config.yaml
n_layer: 11
d_model: 384
n_head: 3
n_kv_head: 3
head_dim: 128
d_mlp: 1536
vocab_size: 2048
activation: "tanh_gelu"
norm: "layernorm"
norm_place: "pre"
norm_eps: 1e-05
positions: "learned+rope"
rope_base: 10000.0
rope_fraction: 0.5
qk_norm: false
attn_scale: 0.0884
bias: "none"
tie_embeddings: true
parallel_block: true
init: "uniform"
init_std_qkv: 0.0213
init_std_o: 0.00455
init_std_up: 0.0213
init_std_down: 0.00228
optimizer: "muon_variant"
lr: 0.0099
beta1: 0.95
weight_decay: 0.028
lr_head: 0.00621
grad_clip: 1.0
warmup_steps: 200
schedule: "wsd"
decay_fraction: 0.843
decay_shape: "linear"
final_lr_fraction: 0.1
batch_tokens: 131072
seq_len: 2048
doc_mask: true
train_tokens: 899800000
steps: 6865
dataset: "wikipedia_en"
MLP neurons of a small language model. Each row is named by its layer, matrix (up: input weights) and neuron, and shows model dimensions 80-335. Each number is 128 + 32 x the weight over its row's rms, rounded and kept within 0 to 255. Numbers have three digits each.
Before each neuron's rows, "fires in" lists the words (lower case) most often at its 100 highest values on Wikipedia text that the model never trained on.

fires in: "in", "to", "by", "which", "and", "also"
L7.up192:083090163133125160160146147156078130153112176193097083103130142134120121098109083089114049173101075172133204073160122092091094139159108108122211138061135167182148129137122136092148129170105108136156136183110125096125196077093177178101122159099106118119114106060093096162118083145071095140104171170119141107091118115155138140128156117122075125130157139131139116115170175067163140151150103167100079099188098120172106122065105128164141177137193165187187217110125129128130152123127154108067212098164155138134116126114122157113119147106106079093158118104121106148119103101113081131161141105156147115090066142140130162103166165141087170127095175042119180147134193124155158094145130127046139084144071093142093093080157126160106176107105088118145141073100107114172135183130153

fires in: "the", "s", "was", "and", "of", "than"
L7.up1408:169143110053181149153110187121101119141176093136113142119100111130103136115074096109070110137131119110122091159140143100084142087166155121155137128097117093144233125159167099163090144116109149194126198145137209146100090134117155115067138145098115120155093090126121113098126129120125120157110128106131109092133074107111162172085156164055149099119070121147173127092109080138120092126116127085114101153070112128099100137151131126149144197156090137132096107065138093110136140133079146144118126151127086156139117111103096124175077152143174153138095150132139167121146129121163125178146112222093096102180157177154084114122096135169114140155221149159159188083105172132104084158120136168164116091163131055126081064146178087115080157109151190140121131120128171116104106078138195

fires in: "with", "and", "to", "for", "featured"
L7.up1510:132050126116191143193119139090120054204099154075122098122118073149104151130103076078122107116112068144135194098160134104114112152116086090151108130130141076175164124139171105174113112195074163142137140103087109078101150095100137126124157153157100146085205162065163040183168132128151119144177081222105058132179109168108074160187102173168110181130095146160123134188147135108117147134137176097121142176142094148131118106106113123112151159163129143173164118140126113114130196095122116153138161146090083092140087118081151158129138149150122123109158107119063130111154097121123145108160167123138116143115140131117127111114136119091126126030111052146158161137112147181200181110171151103161137115060106146113095123084157053165182128159108194093108108169087133085156133158140076

fires in: "in", "intelligence"
L5.up12:088170137123171082131160062140128052099083173167131135154113160094154151111148078137088139095135136113151084075098095060128119157130112139212108147136110098129172120108148119111127105135211112105131152101144096079142098165186196127128109101111143175128125079125173153155185091125203157123135141118158109131132111177093094153100127126183114165122177156151070112111138125108119126138057104142067168147130090104088112152134095150134151115153095137104195211095111105060108136137070156092130093118134066143142102130153097130130157113158094166162127076135139109175152148102132160141138109157133186091177129109088094115076092105148142109106131131094099175134125169123150102110178094143112146139129165117151102125107101100130083127102167100153155107105107150092153115191141097

fires in: "an", "blackhawks", "black", "one", "poe", "another"
L3.up330:063117138169123160109145084093131153115170155116163081123177203131122126111079130139135113154132156068173105184093160081116076110108187167128106175143169108155075119148082187148085125062159085104131129169189116162133069138114097097159150081173150156093087134160115170134112088146084153117161126122126122089177168133145105188120118153154134173101108130075066106088122182138138120130157070072177136189131078140090128156139148058156094163136149098105132085080110156122163153118088175133121100153152157170063157103160098122113142139085164114109182113107142136124125177112140103138136085134150150140105215146132140123129119135122100133105110120125109137128081107136143079158132164127136101180182065111185126147166145096135166186154095086136095085157127074132109078187119143

fires in: "and", "or", "as", "also"
L3.up168:149092171071145125147089051112115101110092145142135089098090152123160127127150045165119133177089136071158127106107142148097156172167125152088143160088162128063056114127117129171124131139113151112169157152101103113143125127081105119185101141127075186137117111156106130167201145149071137149116135096098178105124139157146127200163076162141101120160133147043106168151168115153171094124143177107147094148140100116128136113089137103101114138161070153104145136127186152129131152108140137104172104190088186052103091110150152103110126103078105089152123111080161149162119115124084104151108142184123103130139105161107216126144065140133131156117123102139138141113137181123195100065161091114156044179101098126129134149155104155117122146118174204129132173110138094096041120152120076

fires in: "since", "on", "of", "before", "until"
L5.up884:146181116142119106077161150112112171129105134166142132100113101093178151110171074128162038148122088130186065092143118163100208194177121174044140129158146097094135164135128108143097091129172183138143082127137120127113106094112129102156050093112093179147125115147165151166112140138089126135090156153084137174099069138084095103136113121147167075157113131147181123126141096112125127093155194135132122091135078126184071091158121147102061168132172159159139157118105142124107154107110119082091072149122120152176119153071169131154106100099188177138160114052149160144151165104101105137121150134082115107097078160057130149099151142119119144124172151043181129157127107092133126112146087153116145114148109149084128110048150098070089134127177136172132104158169088165100112128175159

fires in: "of", "on", "and", "for", "in"
L5.up1330:128141157060150118143103145132097100129119187159087117148155116212116124091097095077154164107135147093116145046141044112147116177112085099106120121151091128113101149135123160111101128138147163119114159133117150124113111101159159061109128154135115146155099098130138126099121084118175140141136133069083129079144195113117145100127152086093070100156127178133183051156139113179102133060189101111168109094113125118105152090153082154137157134159190144116048102122055120142138144175105141160186089103198161111150182099117114112141095146092100152118156182094102153156121158145174110084156139131107087094108079091143145089113141197189147191135142164109121122116193164096120168181116182172136152017144099103122096132183153095152131102092111118102175195131057154170125146111115113

fires in: "in", "introduced", "institute"
L7.up925:062132136102119048145154104103126104118140197175176091107115113089123155097048100143104139132160153112130124061111143095170120110159146169181121144130120096142131064127074145087110139143157080093117153116144175104114156121170145119197110096126136218150143177095102112125152131141126144114188125144168110079173110106114156145082071076127141110172095111122130089163123195103184127117102092133080064203130099044150112149147172117123124130116171182081154134177137088160130084204113091157126113139165124137150117155120134158068110148191186185094144154161149163092135144115089126145131158123169139111091152118131125176156129129135103090159096206091100154103151076131089086196066104103165161125131102097110125101161134094184128144124131136142177128125144098085104163113156126

fires in: "in", "from", "born", "on", "of", "near"
L5.up333:148087112158151189161147114150111162161110144120128138184071186143191111096129114128113085135151161097159080089095119110098063151114104109110210135130120059135096097100135081065129107144158061177146110096172117104134119090180099132151133090117171081146139104087101161150152130133134115065113182119098102160117101117108089122065132116152115101122108181108125127154137169117172145097084146165158096132096126101149114131152071079114133127054141157101101165103115089166106140179083164111125154143114127141139111146058142089189113102154079089111154112150189147083107101100187149102150141160183153131157145098107081158138092117136167090185148140120142039128101090165119154155068105125161138131149157169101118140141171118080110101098081114168113111134079126081112110164108113

fires in: "for", "of", "on"
L4.up906:141150124143112136101144129165151129115100132127113134061123131128155119099049153144032044137138128113136151055140138148098075121083106186091159124145133143125084105115167111148097097154160134105098125095141123103164091134162205119108133115218147106078126098139172123133169127154168141121165148062152096143106156146184128093173138114107127120179104157131071132113152108164121178160091156134121210147114079102138145140071165160126122106168199142185052202083110119111092093105155156175173109137119209131159065123109113126088101144121115119092106104099178195122169121136103132087117118128101101161157180170129136073158106146109139097114144132091115121091129143097087155207135103100130154159178113076106173138056158049098049089086198187134114124135091166144112141141188110

fires in: "of", "in", "for", "on", "a"
L7.up152:119146173100098121148140133130148166138106119161068162107135108117151122104094100204136080153095162080148121190104039084086141086138170125144139136093134131141105128174085110126136074085161157155140132144113131176083115144123154112097109145076116129117133121094154113075162159100034184069169101088136149074164125109156104141128160093124078190168109134098129118028132049110152132117199156115146113147144144088148101175168079134137111193131157179200043102090112152151118113072152144169153108134141129093125168104116124180114154063164158164130134110133113124149081130150142107092135123070124121186130116180147074106136113116136098113174125158153163106166113107106111137195198152118164132082109134159126132061144108115164142096077140160080131140096174091078112152207138060

fires in: "of", "for", "as", "called", "with"
L7.up13:175131090075066133108132060129200134165124173109084103101175024107087148097100128168105074130119127093153103086160120114145192081167143092120106156100141146146136096057129126095140167158111144163153167140151129187156160150096148129110096151157162146101117094087202062093113142205113109119120117118112097135127120185134100165118145105103097128138119139111196116118150116100099080116066152114158135126098114089103084080130113093167106135070165158179106145138130134145134118164167155160106118171131123138190156101108142156125172179116090122106105120100129092074133164112133169124119122166122174118150151106199107115116148156110133130065165100079124185147076152092110118156164117103099082103158103124124122135158115094199150201070127125093129061132106064137131116114138143

fires in: "on", "an", "another", "production"
L7.up515:155129135137117138156132113176116106130133193050159165087181136206157160118076053104132111152085148163142146103102121101122150145112069157104090105132132132114101131104107089174088150100109121084175102178161183122119125089111138135093113173084147162200105163118151099127192109149141083106122115169129115097109123156140131128162139133140133176127149101135119145186120166161154129126181111083047128161114096096104155156148161103080146124145160185131151152132147129159118076152099203103123171143130122104107127112150120084101198141140117129143136121081155165147123091121120088139158097109085098184088138115119094167148181196093097104089214125058069183117063146105127066168139162085166153156206128138110128155066138108133168094155097121105125098095101111139178082131197151

fires in: "to"
L7.up249:130105131108109104143082135123143133126095146185142150068146152154115132130133137148126145137184184146127157186143119151093119129141159182139106137158135102136114154146125146125075145099102181165119172166181107136091142122078028166120083124141046153124128099135123105128101179100085101122100151060110133175078123102088109139205122077125098168088131182121127125040183149140142101112111125128122130141131162096124082134062077216110114143171115153153182172130127142097157105112146132139162173144089128158217103118135152097157216099100152077171136103114152139113139111111153103053089109146148151166171032176090182133073122105129091102086167098119167057170118072149132148181107150172111115111068098161116076158180181072130124165143128145113094106178144146119113177157157125

fires in: "in", "during", "for"
L7.up1492:097157103123117146086178138091188127146132093095178116147098144113137128134149093120093115083123145089096106120131061099102172229184111157126098128103140107109153130112155113104179118126110157150123097077165111081129151154167177150169135155137106185118121129069117119213123146149162127192137159179155091119103127148139164125137135144182115121111109099190113152222124096184146121082083115175169207141081094118109130105156126100133127134122161132094208120116077089148186110087087168082148118127148122085197105166100185178115121144119173188151170185164101143168123173128128120085133122152107090123163136112147089173083086116125158143144100184068108094107126080108156123090138139120151112101114157107083076060062132122117133102109133067141123213152194119103144085146145115

fires in: "was", "were", "is"
L5.up352:106162115086144142095183075069118099066131133114139108145108173131180134142151195142124087116119114151145141130176128136069113118130138122151170110128162121155118155176132179150167101088125118168141120142053142121143113144081121083134154151118095073167155127066144107159133087098158163139185089076217123124156105102161087185146159183199131095110173115121118131151115127103146074105204113161141080130072174087180078182118113124130111076138136137097145144201188123185083078098094112152136110087117113122118106122167153146185136126133146164157151154133190124157112111105093131069098150128119103112138148149141117104151087124125069147140188139119114115149114165105112049091163171106154082214151118132166192090151075086114085106142091168156075113098120116197162055119151092

fires in: "military", "aircraft", "brigade", "lieutenant", "under", "major"
L4.up862:110148136134144154151171096084098090091164086069142175104104175048108085179165144173082146128137154154116113103139118125128134125073149137098118111124098118132120109109133096068143128203131151137114089095188073110102182176136121183098067171133186096142151140166084152133132095097146132026165124117091165153137110136109173164117131095160128163140155100152088155145127115161092132148174173169171094103137090148112095160142134175118186149060187109120135140125104154163098155140166143130171117125159159123076086086157135123127091099147148136124119103123169204175156117137119153132136115106166167104093094143075092076144062107169105192102099048112170168165183085116145162148161137122140091090163113135105087114154047120149124136109123135077107100145111161123076186084141127

fires in: "his", "black", "one", "their", "her", "jewish"
L3.up782:079148112131039074131122125132126149135141127126124048113133117155112096081074122134132166121177149105111156092110146146152145216109124155173160140102110129145111088131112075056115167070111100110120166123125113154164119101133137100088114168180157126148115125104115122096103103096099208104183069065138141158137164083109086132187164117194129183072076131109102150191109148142129102154147126147174088062106069126109093086147122157113075143153091131092111106179107128100056141131137158200194125160168157112188166128113122142090075109135139099110124127098098140128085131127158135134137065154146084127145125148135100100171100141131174106103110131137188144176082085151121136161117167113116116130155123129145147120115107140133100197168148146117094129147120083105124147161101112

fires in: "of", "during", "by", "to", "through", "in"
L5.up369:168159100167151138098100134142193125100122127092088123114121105097175103143132061122128053150106084117088168073166111179119130129137152089121130134112085139164159102116122157066147098174137171129154088070126154115107176167146122164132087154106163126135159149190203116117112072128146127159096068139131180092125082137146121152106157057062165162153159121127131164098155130152151160084177209133090134100126149101113051129199090144145124183101137119161107134096123160109135105125076128110142141112135105138175107074148157170181138172145097087139145153096204125064181140154106131088110085115169158128119148131140128064126093156111138102105053163115121144149156127075157146153097166117085147103083122165124094086116139154091133091106110059171179135136122143111132153136142092

fires in: "on", "one"
L7.up647:117153132147190173117076129162117129121175134122151115145106143208153096117085101074112100098215148127089067112174122144168091118081134206130155110149137173161091100156140078118117136104123110145225101169228143131108096154159164108127136070117164064057101107157093099161095100112102096112083158139136155083162118130133092127132112104168167147170156124109153138143048133145174150134161103088085108154130164084161151098155157142133110139149136123118138130154131141145054123132118093085110131119128137119107108141073111118119096130154110129086159071111126131155122193105109144089146151144119082161116165172134142152182124158077123178146200093108160108137172130162103127120114087194080118119141128117113156123109152149094150099130161136210097125125132120136150177149132150

fires in: "of", "on", "by", "in", "the", "among"
L5.up1300:088210106157115133146102135129165098098112119197102100179151086092124130103125160201198124123095144083148124109165172140140101137136146163140151207121126160142187158133173131091094057152141190126080196134124124029106142074134127130157094127094116165153174125081132086129068118120168090119120128110094107088092138173118066158170123116148104128097147156102090110160141120114128160057165143106119148156105099145158128112182124109137192176097160172149137080106142153141109173163148106154126144136151164088201177106115197155141200101121090032106171149166152129127145173115082134104146144154100146102097182100122135079122107130108155187065155157062121085132119123139103110101134107141166088155157145160113087111152156092137129087121157120150094166126148116153143135096169080

fires in: "in", "from", "of", "to", "india"
L7.up269:135106126127122103142130135170139121127131123106142148163141144139170108164126110200154084215105098136160136145136053111155095095123146122136106126100107129124047097138143105112102066162139175142096078041129133035116138129111146124094144143130067089075143112087100121173148214145154101071126132096079090052176146118142108138109103065122157152077155174145131154114154067101140160134130149139130136122095132103117166182121135068093127146155134091099122142124139138123127159137114126136154128130148083171162168120132113136147072189110087154146116134144110117059077172125134117102119141133071119081188109183139107120116146140165184005146116062054142073173156189092152159152143144162092108128109109090166112086154153159172093131090183125143166106213128144112097154150094064

fires in: "early", "well", "late", "alveoli", "attempts"
L3.up1052:203147096128147119106096187132138128094122175189096124127128171163147166165171168107179143176204091084130166124138152107129138133098134072127185045090169146096146128094129132187145121123160097144090113140110113101099120086113149135120148160111101179180091120129119114074109134129144091123142163169095122136126195100159146159105103127097170142173108100129150116163151098095121176117149077142155111113146109192128140154178184157104115091105130091093131118173098156110116108157143127100175117090153101120150119106125140131122102081182093096140075090184082135070066127147138164143048096134148076106131075175090080147141117081146114091131093117138152125093069091114109131149145126105130126102147123130119156151125101075126100138154123117155156161134144101091110102118104101

fires in: "to", "they"
L7.up1506:098142124092143103155107114141117114123156159165120117153116126117143130102133091143119118158052153168117083104035151094106103094144177147084140101142085160120180152113135136125130164145155116113096154102136106155099079101160142144080109133117116157103186112173087201148122119097128126156091176104183162197095084111110136083084106095156051114107152132114153185109168096213135141062157165152085143145148171100136160191142144165144151190162070110129162142164111113122097172061082163072148148133095112190123117104132058063168073070142145128108160102121165135176090131136163083033082098058091158199112121140136180163134095158114092149143163145156055119123137128137151115126129054137125146139125155123074150173105155115045141135145167227147167119144131149066139115138101105

fires in: "an", "any", "anti", "animals"
L7.up581:102132099086179108120169150057119144089066147145171226091155127075150145117123134148110115121172141153220132143103137123150113111090151076118129125109157160147147082205146130163201125129102125104119066129109126053120111170126089124125155160115126127131178091151169096147118101108100158100090115095120139079188162138036176092109131120107145166149124155123104122106067089097094114085118174136102123085108093103167173070089086119090118135081181083125081120079091148143120103160155142119107140056167122154124167110156118161135061108097102131111125060202102065086122086134080100195155140171143138187113132124103144164140142117148150155164157141107112094148108192082129108173175161137154164109158168129179163094123167127136185120086141125061126117138111144134096144134119139

fires in: "committee", "of", "appointed", "commitment", "the", "ve"
L4.up332:133159118128136125132128160133166115167117170122083104094162122133124108167113104114170177146094056153128045136165130122108094080130105145133148126118112050171087123119093120086119061180109202080148200139210133152104186146135135045136141139077096125158167137112147163153151104184170138125088085072237069136143128060083117111107185078104156124134146113211086168145095120126083124136149156112170110086141152116087133073082099122135172104117187135107144099156086158112088186116133133152146127067122120083114116135147139133141110182074079113120156186171117180143106072145140094113127138137094110065176097156101086122068130163089130124129129095142122169130110168105108187150128126113169107121115115162196114090078129150153137116128135130100110127131112146148117139083131109

fires in: "of", "attended", "off", "attendance", "attend", "self"
L4.up343:146129101170131124142168134082081161137196148147140096142114187103157161140109116124171129210115079152151139104103141134066095122115115093168097085168175102143171145175112113127105124150119156103076124073116159167111111144196119116152137064124121163125131179169111098106142160177116119120165165100154114098109124149143142070129104188179107116160136143144178130138178077151153175117142113108142111163149137156147140106133183100156164104119158199092086144137095133163108174155176111145114106128159127175143095115125128101110133117179104133161125105177170093113110137159163061092091073170123101124139107098144027096100180098131142053151177124094143110112123075104050098177167099096126136139189070089193112106163111096150133170124088141091101088159097132165105179164143070

fires in: "of", "in", "at", "across", "from", "as"
L7.up977:104156128156200142153127160119160099142153142134096084132109110145152111148139118114094147202109097081057087023154159086153165070205107107149116119083129092130151125099199094065138074114131085200128100153138110070124117130137138140123093123111141169172135123109124104148111135155131087079135216070107111120120161122106091111104166091139129185104101146132094194140172123136111096087111199182159166107148112116107103076100086114160116140124148125105130130076123188155129164114072098144166089139165118200159109053135110125113130138105110079101163135151111120079177109161134124121097158166111149119113126136118108075150125154153163116075083097098167119140105128073072167173128108075106090121087146108086102113120113178151142114155117148143096169174100100128188153106140135

fires in: "as", "the", "a", "won", "of", "was"
L3.up852:124117121130185136140209119145199154152168116115111148158137116118112127124147139150108098123137113150082116113142095129126155163158127123121144108135097113152106146172100110131093150178121199117127195107105062126104167130152128133126135068130084112148138113104117139145169076104152111121110177058132117096129081203082073104132084069167040140179127142163142164133134137186117191137118141139094152161154121122119088074127103099068121149109107133092135122087076126132090129184038125193085128042194134181141112123130171163159178156161144134129157125130146126091126131130178154113073121176144138147170092132151076106105148168129079167105142111139098170191141137058070122167198098113116121154128113101145179155104089135188167151110068126087161097134097167107127114124158105

fires in: "which", "they", "and", "that", "was"
L4.up1419:147166152106060169183086172134090088118164038154140108105113138119106153114083086140097098202156166102098064087128132106129165055188100091135188078045099102122123058120115120150080119138112103118181173116055124079145127130140090109094159164108138121157138114163167100130096143097137149156121129118084179142146167161068142122072076171164126173098136084139084159150113138128126126076157135119103101120143111172127113152119094122143155117125074200168103178189092112138180088148125127095172113111135156058134172136125128135088147075171114152081064137238122117109139142127104141154111172151154164144132109187105102115138110175100165163182119196142082148133150141140116117123075091159112159119152086144136111116165180107153149183110113110134171155094111176149105117123109135

fires in: "to", "top", "will", "anxiety"
L7.up297:117117125156186139152114123159162155125087167184132152111108116104152138090069091133137111108128120156128110108109097117185128050108149117182146134131175129171173151132131181161094058153110147064077086154140123160098110117103088144165143090151141120077153087151108170104133147169131174122192111097163111143111161124158177128193119128144066124198184152138136107107128134101154100095155116092076171140093136102134128094100154189166092120142184150140166099168112171173155196178123128134126112060107160143104114088160086188199098107109135143175115128095157103073087087116128129089072073155097094136185161165138156148147156109066095140115148097156047094180156088164161153154152073113133111141177108083128113134126165126107155126140159178162088182140080114063147089124136133

fires in: "worked", "was", "served", "a", "degree", "he"
L7.up582:140047161122096118203143164119114070143163126138131183112067130154111152168058130155141097154084134108097144086130174090178125120114140085134127142144143180098114092149110147119088163079098108143130176180092131127092138132157105101158112142162119089112112102136165104111147182113099133118164165127137168125129120085122150105202131087096152119109077082166170091132117143187146058061146078173125100164162140116187126139076102096132144109134139110089101117182145153154064126171161072110112132082164115126112080089102133094146110158168191195145080165135132114123176169145166114124140137154098150156187119121102110122141127099130141108142106114066162138144127138115062134183115091154114187098133078085129154180129130129165065128100126139104180123104135078138115172133158132

fires in: "and", "its", "their", "s"
L4.up75:145085122067106084141094155138163138128127085127092133119132150149134161148134122095143081156161129135179085110165070089208113191112117154153095126116149124121109131138119136122098123141092115145155106160157183162155166093173061139192101182109149118151103077179083147125162093085121116159146166141115111134155146167106088163097119128113082153110160146114168069105080104117130111144159138102150114164127130108157099141115131160134101050116135200136135145099093093145111142154129148124106148108172064145132121133125072106127118136179128115109100115078134180126146150100124118169130144140099153115073160109140087059115137110135209175089143141193168143111143118133074104127113144164105185167175110094110161141103080118132166143152131167119134131130182113101125118107118120

fires in: "of", "number", "halsa", "nan", "hansen", "mcneil"
L3.up402:172101130130130129181161111146222113138172145127123116143161095166109151144117131152092083131103133112111144078087159109119073105102123145077133160146080100101143122123094046133056090125136126186143102088068140086110101184031085170142088158142101089151128128124133127087168167164109187117154114145169069129083115090125113117158162106142121124181136162111113147152124142134131089079077149168114107136126152101156124134137093158182144125142166163080167159096135112111156118099163109173155140117074133072098128178111103109085163109117062097113155109129157095147118104200179119145148085114148113109143095140153048098123078163094167110161113097079089122134120129116173135091088098093109144138156132150123138062154131098099179080170100147116115140122086146134182152118162126

fires in: "few", "of", "nine", "both", "eight", "numerous"
L4.up227:103149123118110137088096104095143145121135084158122120096115077143190220093151139123122090095143131108137148090160138101155116147117139076155068161145124147165109128130037106082086091087097141120128097183130061168105114145161100130142136149139093073096135189140097099181168059212105127130151168083064141141141111180137102136161068121148149098044096178127121110176148117160126189172136133077129121093103096078109183132142136112156113136115129124118122123093126154166084158128077119140076145157095103091158180159108144135162145131164167081126132090194086135126112152149137105110155085124138139066129132117156134153078102133099102124110107186077089101180090144119169149150166163201113092110143134079089175099201118177114083132134132108141105169179129079148131139124131082

fires in: "of", "death", "son"
L7.up1409:142170130080123065058094167176117110175134119149183166131142106094113136156127078171107135111147137127124067124107141127169135154108091098183114124193127121179140100124103136133077090099166102105160134116162165116097170126144098084123126112092111121055123106169117092150136149119134101071134098141148165157115164083097130166144071082137149097121068117208168121110111095123171172074142119097116090164134103134105112163197096126109151138164132176107130099142099158133101139136054111114081138091127098175145109102098227189102142117097141192212150085151097145141140150197190185112135131100099083140126098139210135072086095087123143105076135171136163146137112119160115099171192143141128160119164145108134123173137119110115117126094117128085143156112119079127130176153127122

fires in: "and", "most", "his", "much", "its"
L7.up443:122081116110026142111104130171178125176110141151101108106087055089104203113146117129163152142170149153171098117148140128130114122087111050121149129095115178127164165137105130112134098111161191156160171098139141094179090102202147121106150142116126159128127106130132145110131142158126203105114144161083142133152123151106108100134126087119145089126179080112181045122081140132168067152087101095130069118079134058078133096086121105115119143125135095195186110125173128109140104110083096148150094127074145143114070101092175106122103182153180098147103090150163171136171137118120092228169167086115157090115154138141143104096132123163162146184130124075062143147068113141065124122114116141130174141182114126112146110107145151117058093140126220080140118108117098145112130109162141

fires in: "or", "and", "sometimes", "aberdeen"
L5.up1119:109056150190148124127134096148085121113146135089141162070167133099144106146079162106141144124123101096114134138147122111159161179127114105069103163093139170031096091160135193097107118133121136104125168174069153097173129101117080124137075071087083145129165129119157075148108068224109095134188127147094223115093089084110152169181100132136140168159112155156158094121108142118165097123136152104126161138115168164118144184125132099169104137165126115103060131124135139120093143102127160118108166131142135152101154124092150091133112130151070159088181158161117189162121155111125121166144138142120083100087111165074160125172137142102110150097125167169123077078136128158139154082169078120109153098168100079200161138110132128109181060148074150142188153204151178129088103115149163

fires in: "to", "of", "stadion", "she", "for"
L5.up1092:130130164096186133159088129133125098098078130126141143165130159213127117113086144112098148109091140130083149135185100125141103136144123116142104045110150132193140091115112110093131091106097130117113188149161082115099155050172125114069107151147136143129177141157154149133121157111173093118144169125118131112084135043096159104109164107151115179113147129116121140155104082099061179115149187136195141127130123135153158137063115175086148141162114162113091173139084082157106051169108178184144196146153169181094195124192136126112115204118147100168096184163101151066181191148176144125131103184171103094121089140146166118084127136150165137102134160114065114127153166118126130132106136139101101074135128128174144099144067131122162148163219126110151072153142107114132144090081144

fires in: "on", "born", "never", "soon", "before", "during"
L3.up481:123207113106118140130119107132103107081146127104099103173112130106131147156072155105095138147143104123097098122173111143086114147067167180105163133094143065144093095145156075133139111102135118179097094180156154141133129164097153120123090099130133093102146100125157116113140142158139187146072127088117132116104117170131104129115120154143129180040147166094104155136148152128097064101146134108126102114161141131153184104156061117157138077153062117140128117108122181188102146111099103117076123211143145101122115139158127123079096156144124128087183113166114132092161152116123126123181129151107103180137105155111138085075111169121131113169115131097118133117205094121085089152144086111106125109134167137127115156156201200054099133132075130138133065083129163188143114198153149

fires in: "for", "was", "is", "he", "on"
L5.up1165:089184115151094110162086156085130116107163159097139153081127123167175151081133170120158088131149074152099150097131155109097179155091117062116080128099028109116167113101161144199068119078091110178126125144115076090141153097152154179010134109150108154070124136106167122132161162149121171095216111119128142187083132146140140144160175119100167169188161167113119130160153150087108108084137114145159119183133116091121104080140152178134087119146114107096107123131162167091111119082113141125111081106119105074141110049096119109154147167113173181117185138164160100121100177117145071110136165127157114201124119158117086132117098190157095145118114127076130131146124120078117151145163198137107142143222179166163136114105092080145087153119161090111135087087075139136118126148189105

fires in: "an", "any", "anti", "anxiety"
L7.up691:159177136112154109150116143129091169079097153139167137103114115140150135090121162121080146152138151068125099131084180113087093126096187179167092091123109138199176119148163148083125119111108081114121128132133172097134121181091160154131086137142093153099100122145129124110120131170147124101121156105100136063176101145110094092154129053157124122144130158125103104149113162109130138105146154086131171136147120121165166119153155147073127077065093148194126205123117149181173087175060150111105084026181111172155125142145102090109104098121145164116165152096139102073120162172127132107114079128162091130098141097095198118150108140109177122120136163098105133124106119123157119077152124076131096161120130129075114027111147120161180113131133100160092174141082164099127156163100150

fires in: "on", "old", "da", "daily", "data"
L3.up465:022117137152181203138122120145174136158161143124091123120081126170090192110119092103090086121115181095120101098128179192115077118127146150108175201154121104129129131123077077164131121072108129106150141163143071074068159166129166198133130124114182091133146136141097094152129107110093102156128123161095085129207110116081118133142088147134154129075116133129108137175131091110089139128121163169117124072187187112124165146113114176129069109116081206116104073050119201134142070143091146076155117142094153152109168103158138174130134144118103188120117096114117110111111143105122141134123147137089094167152068162145147131216121135149135120153151113153095101135191194095105137170135110153087122150204147110118067071154077132124120121136107173120142093139147171145123165131175154

fires in: "of"
L5.up901:181145120164152154179082116138164135168079202141098168191134145054132130171157169190164116138150174093122146116114111132168128120143108094151124144107097069156092135174091131156105113152135156127063106128118143125107100109109164118182095112142129113141190175163134129102180137133102114117126133098082092047055084068160160089119102091151099200107131124110083127110144129149185076084198175116138118083123082119104169142072154108089144098098144182133033123098123090102126142099035095151134114113091166134103160136096133122163131051128126176143161092151158150219130207139119114097114113138148113104173071074121113105080127121168137140143138125138123122115145118154137158143143102156134123159160145124059112114175141112134138127075161138115052151155114092049126163169091109

fires in: "round", "season", "date", "other", "minutes", "standings"
L3.up1194:060107139164119100135163140135155097149139104099131108139147072104095151130135175113091110163134095144118104136147117113086079115144156177125090162150043078051152100085112120073153129091142158160103149077125153145113103160136187165073142114121095158168103124115109128156137107103203086117180110150145082126146117100094100157110146108071114192121197099113171178147163100152104188179120141112128065095147132163157157137119185114116114113093119135154123110064156152083107107118071108170156124115141165122129137084147176182152118090173139202139163142134080140123112149189190121165093142106114111128157116132120089115114109094126158141123070136165141101186172086113164138111133110203145123115182189139119096142131114141107170110152077140092103142209107146158183135136220105

fires in: "s", "they", "the", "its", "other", "these"
L4.up1466:110137095114107092115110083197129138134159123079085092112130095143157111164155157084085069116119161115137107168179144092127124106129149207083130124144113107167103151145123128092102150133094098096146117087097185149125069094098110123151118116151134136128100138125103128113099082082112128179115146169139144094184143198080135131145096166178117102103080124161175169137104120118201125105172077145209104121141123066145102139134195124115101194201106171152165104093161069163153188203131094090118160100181158103170110146090157144128140145126138086161135103173062145145099138161142059130149127163161106141080121122165122108160113114212097183095145111106163105163128164080169129067158081140168148131165063114127158130201130160143110150143135109134078156114153103150137111182141115